Part of a small language model's weights: MLP 2304 GELU.
MLP neurons of a small language model. Each row is named by its layer, matrix (up: input weights) and neuron, and shows model dimensions 384-511. Each number is 200 + 40 x the weight over its row's rms, rounded and kept within 0 to 999.
Before each neuron's rows, "fires after" lists the tokens most often just before its 100 highest values on Wikipedia text that the model never trained on. A number after a token or word is its count.

fires after: " " 40, " School" 6, " Hall" 4
L7.up2046,182,213,184,207,181,199,151,236,185,189,117,188,76,178,200,168,164,179,186,208,203,221,246,242,159,199,241,256,223,208,207,198,215,231,168,161,183,268,187,139,177,158,216,270,211,184,175,96,237,94,185,178,255,277,129,201,195,219,189,209,252,229,273,170,186,272,166,163,197,178,158,245,191,158,202,192,180,181,243,220,198,202,189,186,171,206,274,194,260,214,240,224,205,157,173,107,163,254,155,139,178,195,205,201,226,204,164,199,223,143,220,177,166,196,221,101,237,244,163,240,195,222,207,236,97,213,193,245

fires after: " |" 57, ";" 15, "," 7
L7.up2131,219,127,206,148,258,206,153,228,231,216,172,124,199,180,215,206,239,88,281,199,202,241,233,184,140,223,207,218,166,261,176,116,132,213,237,122,232,247,208,200,187,208,182,216,206,181,200,126,181,140,251,242,173,171,236,255,231,156,245,207,179,205,246,202,222,159,267,249,207,170,211,213,180,148,271,167,131,224,172,184,254,206,142,181,150,144,166,211,143,251,135,185,195,192,192,238,217,179,221,189,213,175,220,193,201,229,228,200,222,239,143,236,219,155,163,245,205,226,222,255,262,208,182,195,189,151,184,190

fires after: " " 29, ":" 26, " on" 14, "On" 7, " On" 5
L7.up1300,150,129,203,211,196,201,224,180,149,220,183,188,216,208,220,169,213,227,192,161,171,193,180,251,226,135,218,207,216,196,260,226,255,142,221,189,156,221,191,170,183,173,62,132,203,169,239,147,227,175,268,131,198,155,180,183,151,251,197,261,224,164,232,127,246,255,143,195,210,181,201,224,246,191,217,196,212,200,305,252,120,189,154,195,157,245,215,226,170,232,261,229,163,170,280,199,175,228,229,122,241,150,192,155,171,302,73,215,165,160,160,214,156,221,216,158,215,221,154,219,180,216,149,184,194,209,213,207

fires after: " |" 59, ";" 9, " /" 6, "." 5
L7.up1534,217,268,176,217,247,194,102,223,177,179,197,290,97,155,181,212,166,189,220,197,124,146,156,189,164,223,162,211,174,175,238,257,283,232,175,251,173,173,157,179,140,237,186,210,210,190,248,199,223,220,199,149,230,154,235,217,128,230,249,188,188,210,199,185,110,208,214,221,247,275,235,108,262,200,168,214,184,234,183,209,171,174,148,238,145,173,164,237,182,204,158,237,248,252,246,211,190,239,166,130,202,186,144,174,234,174,247,220,204,207,205,233,232,181,209,199,229,195,211,283,222,214,216,243,150,199,215,208

fires after: " " 39, "–" 26, " |" 23
L7.up1744,149,203,150,198,308,229,167,187,173,193,170,183,219,260,181,181,181,234,213,171,226,224,110,122,157,200,123,167,190,187,198,194,122,210,237,207,182,233,200,156,169,212,198,226,237,183,254,141,178,200,123,132,206,207,87,250,191,283,240,240,131,214,220,239,127,160,169,205,191,164,244,104,150,235,192,200,208,202,208,238,209,195,164,239,210,223,219,201,263,192,211,218,173,164,198,205,157,266,196,121,160,237,191,239,290,272,235,268,142,166,239,234,170,224,238,142,212,243,157,227,128,171,119,266,234,174,210,293

fires after: "," 19, " of" 12, " to" 8, " from" 6, " until" 5
L7.up1740,176,217,173,197,214,245,228,251,159,139,168,220,203,251,255,270,149,148,218,132,185,190,109,209,210,221,180,142,203,273,162,177,194,210,159,202,145,249,174,193,224,142,222,200,88,131,223,144,246,207,252,250,239,182,151,284,239,232,210,222,165,173,203,164,188,237,227,157,264,235,199,161,175,158,184,170,197,270,121,239,166,197,166,168,174,235,181,159,228,176,251,220,117,239,231,226,236,157,192,166,172,159,224,225,222,233,177,252,204,229,139,223,236,230,180,188,169,212,209,256,162,146,228,201,137,274,126,267

fires after: "," 30, "." 23, "B" 6, "L" 5
L7.up1237,237,261,231,250,154,208,211,226,230,194,205,176,288,163,216,246,183,105,108,140,150,176,148,195,197,136,240,200,212,105,219,215,174,198,155,133,165,235,120,200,176,120,151,206,212,178,181,218,148,192,239,149,202,216,200,236,225,257,177,245,260,154,248,156,141,162,271,247,188,290,181,175,137,201,220,159,237,220,215,120,203,183,185,227,210,241,231,181,176,164,248,169,216,197,182,282,165,249,182,145,235,203,179,205,155,152,190,195,225,160,195,203,217,133,211,177,184,174,188,242,247,237,181,197,78,142,160,173

fires after: " " 37, " Ch" 9, "%" 7, " mm" 6, " |" 5, " P" 5
L7.up2221,241,206,202,127,222,138,236,147,228,217,229,150,251,255,198,200,211,231,237,209,183,218,199,213,172,173,232,241,162,162,190,197,181,206,206,200,247,244,203,98,135,211,198,220,241,228,197,165,170,179,246,173,225,234,144,196,241,254,235,211,258,181,248,245,172,196,224,235,185,160,267,170,209,173,183,188,172,193,258,245,194,242,185,229,222,192,193,216,238,175,189,146,258,170,179,208,210,263,188,165,175,150,216,218,260,163,315,194,149,142,270,204,201,151,179,165,210,238,183,158,239,174,189,258,180,133,246,191

fires after: "," 39, "." 12
L7.up281,212,177,193,240,238,214,180,212,182,233,168,170,298,246,196,262,209,175,181,175,149,190,204,111,199,183,275,125,216,174,200,168,251,190,96,173,167,215,187,256,184,118,166,161,180,154,199,169,141,192,179,180,220,230,241,232,194,266,169,208,227,190,224,146,155,161,280,239,183,248,211,180,189,159,211,161,203,183,193,185,149,225,166,217,147,233,209,219,139,189,239,188,217,155,187,245,136,251,204,74,199,179,228,172,192,162,244,206,212,202,225,231,207,207,132,150,201,128,158,247,210,186,225,165,127,190,180,210

fires after: " " 29, " |" 17, "-" 11, "%" 8, "0" 6, "|" 5
L7.up1087,162,263,200,161,254,208,167,123,235,252,258,129,158,212,160,238,218,171,240,182,168,263,167,185,210,202,275,275,218,145,146,163,243,253,172,178,162,239,155,166,140,219,180,195,143,233,150,201,190,188,271,260,244,280,193,234,203,208,263,204,210,218,221,227,204,177,216,257,229,150,185,227,235,196,210,168,161,176,208,110,151,151,263,184,156,201,223,118,114,235,185,138,144,168,120,185,195,209,150,170,182,221,242,198,165,202,173,186,116,184,240,170,186,224,165,219,164,201,182,249,255,187,142,292,158,161,197,226

fires after: " " 56, " |" 12, ")" 4
L7.up1370,158,297,261,250,228,222,172,268,164,204,198,209,163,200,123,284,186,224,196,275,162,222,186,190,219,174,204,196,187,216,211,254,154,277,242,188,196,150,218,142,188,221,177,270,238,178,176,166,220,221,193,180,165,258,156,180,162,269,220,154,183,200,195,133,191,158,193,165,223,231,181,133,129,226,128,192,266,181,238,289,199,273,98,196,231,214,241,267,261,177,243,209,274,172,149,226,183,205,176,138,201,232,191,217,155,226,205,222,145,116,173,204,220,190,282,199,190,270,212,192,264,250,235,268,180,175,229,212

fires after: " |" 33, " *" 17, " " 15, ",\n" 4, "," 4, ")" 4
L7.up501,179,227,226,205,235,198,208,277,185,198,159,188,146,219,195,179,154,168,257,163,187,157,180,175,129,228,227,172,180,206,233,258,108,230,216,205,236,354,228,165,187,162,162,175,224,221,152,136,149,113,208,323,191,143,172,286,210,179,211,254,202,214,231,153,239,211,230,141,206,252,172,143,125,161,203,207,139,170,184,173,182,228,176,150,209,173,258,166,255,178,179,254,182,118,217,189,214,186,206,172,164,235,187,210,195,110,229,216,221,218,179,188,151,191,212,178,155,275,169,196,209,213,184,240,188,198,197,194

fires after: " " 87
L7.up330,121,239,232,232,168,222,202,239,131,167,209,189,197,189,267,162,151,200,229,239,117,268,172,144,270,262,186,257,204,225,184,212,118,195,271,111,212,225,214,214,126,288,185,224,216,194,221,143,224,168,178,159,290,185,249,146,200,163,255,161,192,228,285,113,164,228,190,199,233,280,171,232,146,209,220,172,201,139,216,188,178,179,164,204,246,164,245,205,181,258,152,210,172,150,274,221,269,181,178,127,187,222,232,162,84,210,181,199,235,138,92,271,201,194,241,180,281,208,181,224,222,212,243,225,232,219,208,187

fires after: "|" 34, " " 32, "-" 5, " twenty" 4, "." 4
L7.up1030,183,232,237,175,263,123,209,180,163,158,191,176,180,217,126,237,186,189,195,172,168,151,185,204,233,135,211,245,207,144,201,152,280,178,185,214,260,221,158,205,84,227,123,200,264,162,138,131,217,139,188,258,243,163,184,145,234,179,247,207,253,198,215,140,269,247,197,205,226,214,171,249,176,126,208,231,284,231,196,239,137,240,180,163,224,125,277,191,197,173,191,186,177,199,172,185,92,196,104,129,154,157,285,193,256,240,250,222,170,248,231,232,249,202,224,193,227,170,193,191,169,187,139,205,191,215,196,128

fires after: " of" 27, " in" 18, " De" 7, "," 6, " and" 5, " de" 5
L7.up1412,188,180,222,220,173,207,250,216,241,212,145,228,288,221,216,221,166,104,242,203,128,196,147,158,176,188,277,176,163,220,186,168,201,154,169,201,192,240,139,178,172,150,218,209,175,147,281,159,180,163,270,248,225,154,161,229,119,209,189,173,261,167,210,179,204,231,199,256,215,231,141,177,104,104,205,189,228,197,229,175,208,178,210,192,175,289,179,272,214,239,200,188,202,261,219,280,181,242,244,126,158,162,146,188,198,205,141,195,181,107,194,202,148,228,170,184,165,161,182,234,227,180,163,182,93,159,185,274

fires after: " |" 57, "-" 10, ";" 5
L7.up683,186,224,196,171,205,188,198,235,178,185,222,175,188,246,195,196,218,191,203,229,176,203,178,114,177,194,179,156,172,218,179,170,241,191,171,144,233,219,198,176,139,258,148,122,282,191,209,155,223,197,184,210,199,231,261,229,253,179,209,222,166,212,268,123,109,226,176,118,272,279,241,138,176,187,164,223,142,187,210,202,159,232,170,180,188,164,250,199,160,205,203,196,215,159,178,188,228,192,242,116,276,226,221,282,156,193,169,207,261,186,130,223,185,173,207,190,241,143,210,204,266,166,146,243,224,164,287,164

fires after: " |" 39, ";" 14, "." 9, ":" 5, " " 5
L7.up1750,167,140,203,293,180,194,172,156,177,176,158,217,158,196,222,199,129,219,282,212,240,242,217,185,249,186,292,221,224,166,220,179,206,229,192,195,243,161,199,221,202,229,151,104,91,200,257,224,170,232,224,236,195,130,224,179,225,201,201,180,196,125,197,207,179,219,240,239,208,227,122,194,243,192,231,166,147,213,195,216,166,192,167,201,166,132,170,208,146,307,192,200,183,218,283,259,172,176,253,196,184,205,164,115,209,218,135,180,180,161,152,225,259,197,203,227,271,137,143,286,259,222,281,192,166,163,233,202

fires after: " " 75, "201" 4
L7.up879,190,263,209,225,187,184,173,168,254,198,245,210,234,255,204,172,182,211,214,118,195,225,143,187,119,211,205,223,208,206,169,250,201,224,218,219,239,195,198,169,203,208,174,190,211,189,194,185,157,188,162,230,193,140,136,177,199,168,198,209,239,230,263,134,167,175,146,190,232,293,198,179,127,203,130,194,188,132,218,187,213,174,185,281,237,150,274,205,195,221,192,171,243,188,215,239,267,229,218,118,216,275,238,179,217,174,204,233,261,197,219,156,153,203,157,161,226,270,150,221,178,242,186,240,238,218,228,206

fires after: " " 28, "," 26, "-" 9, " (" 7, " +" 4
L7.up421,196,202,167,234,268,203,233,204,234,251,196,220,221,182,146,201,168,172,222,204,203,187,182,250,195,125,197,242,216,202,203,171,204,170,179,219,234,240,153,190,210,160,213,219,199,222,184,190,220,228,225,194,217,218,245,172,214,210,232,226,168,166,228,290,144,222,169,135,246,212,241,232,194,167,184,182,231,190,172,205,253,137,172,275,89,194,236,258,155,191,204,188,157,247,226,168,261,232,188,170,133,212,239,208,214,261,234,297,207,241,140,221,267,264,197,183,254,217,191,215,298,201,205,95,187,184,274,223

fires after: " " 65, " (" 4, "L" 4
L7.up272,232,235,183,227,232,252,226,163,168,218,228,240,188,105,222,266,179,197,273,182,235,312,230,175,171,147,202,188,216,120,184,193,233,235,171,200,230,226,200,224,142,275,211,242,198,163,221,185,173,217,226,284,271,182,233,185,167,217,232,255,166,178,148,186,181,217,151,174,205,202,193,111,258,210,232,242,206,140,167,154,261,166,195,208,152,113,292,194,147,227,170,126,129,292,245,210,222,191,211,182,207,179,187,135,248,224,196,251,186,249,204,205,185,278,201,186,199,219,231,252,198,94,154,174,166,265,188,137

fires after: "|" 62, "-" 12, " " 4
L7.up1708,201,214,253,247,228,163,183,141,236,216,187,205,153,192,230,176,177,129,226,156,241,158,176,138,164,179,222,250,243,116,188,190,210,157,216,161,150,230,167,160,165,229,184,265,101,190,192,187,188,257,152,256,237,206,237,188,229,186,256,210,196,186,154,127,206,197,289,237,232,235,207,189,198,142,219,182,218,136,265,182,270,256,184,159,194,251,221,178,167,197,190,148,187,255,129,170,143,219,234,180,148,164,159,194,171,170,180,199,125,255,245,171,247,249,191,223,212,202,151,223,201,217,148,198,216,161,130,198

fires after: " |" 25, "." 20, "5" 5
L7.up1914,196,227,208,210,252,209,220,237,191,197,210,221,220,210,177,266,232,220,204,185,213,175,205,89,175,175,258,199,210,199,253,70,201,148,188,190,220,169,213,151,197,192,202,173,180,184,190,204,178,209,197,220,182,161,197,231,222,217,226,141,147,179,227,129,179,114,210,181,181,212,227,231,195,197,209,216,210,168,184,153,187,172,189,196,246,126,130,196,163,250,150,73,139,284,199,224,186,210,218,200,183,109,231,212,216,166,250,230,193,179,101,196,264,163,211,252,231,222,208,222,184,120,179,167,241,184,124,117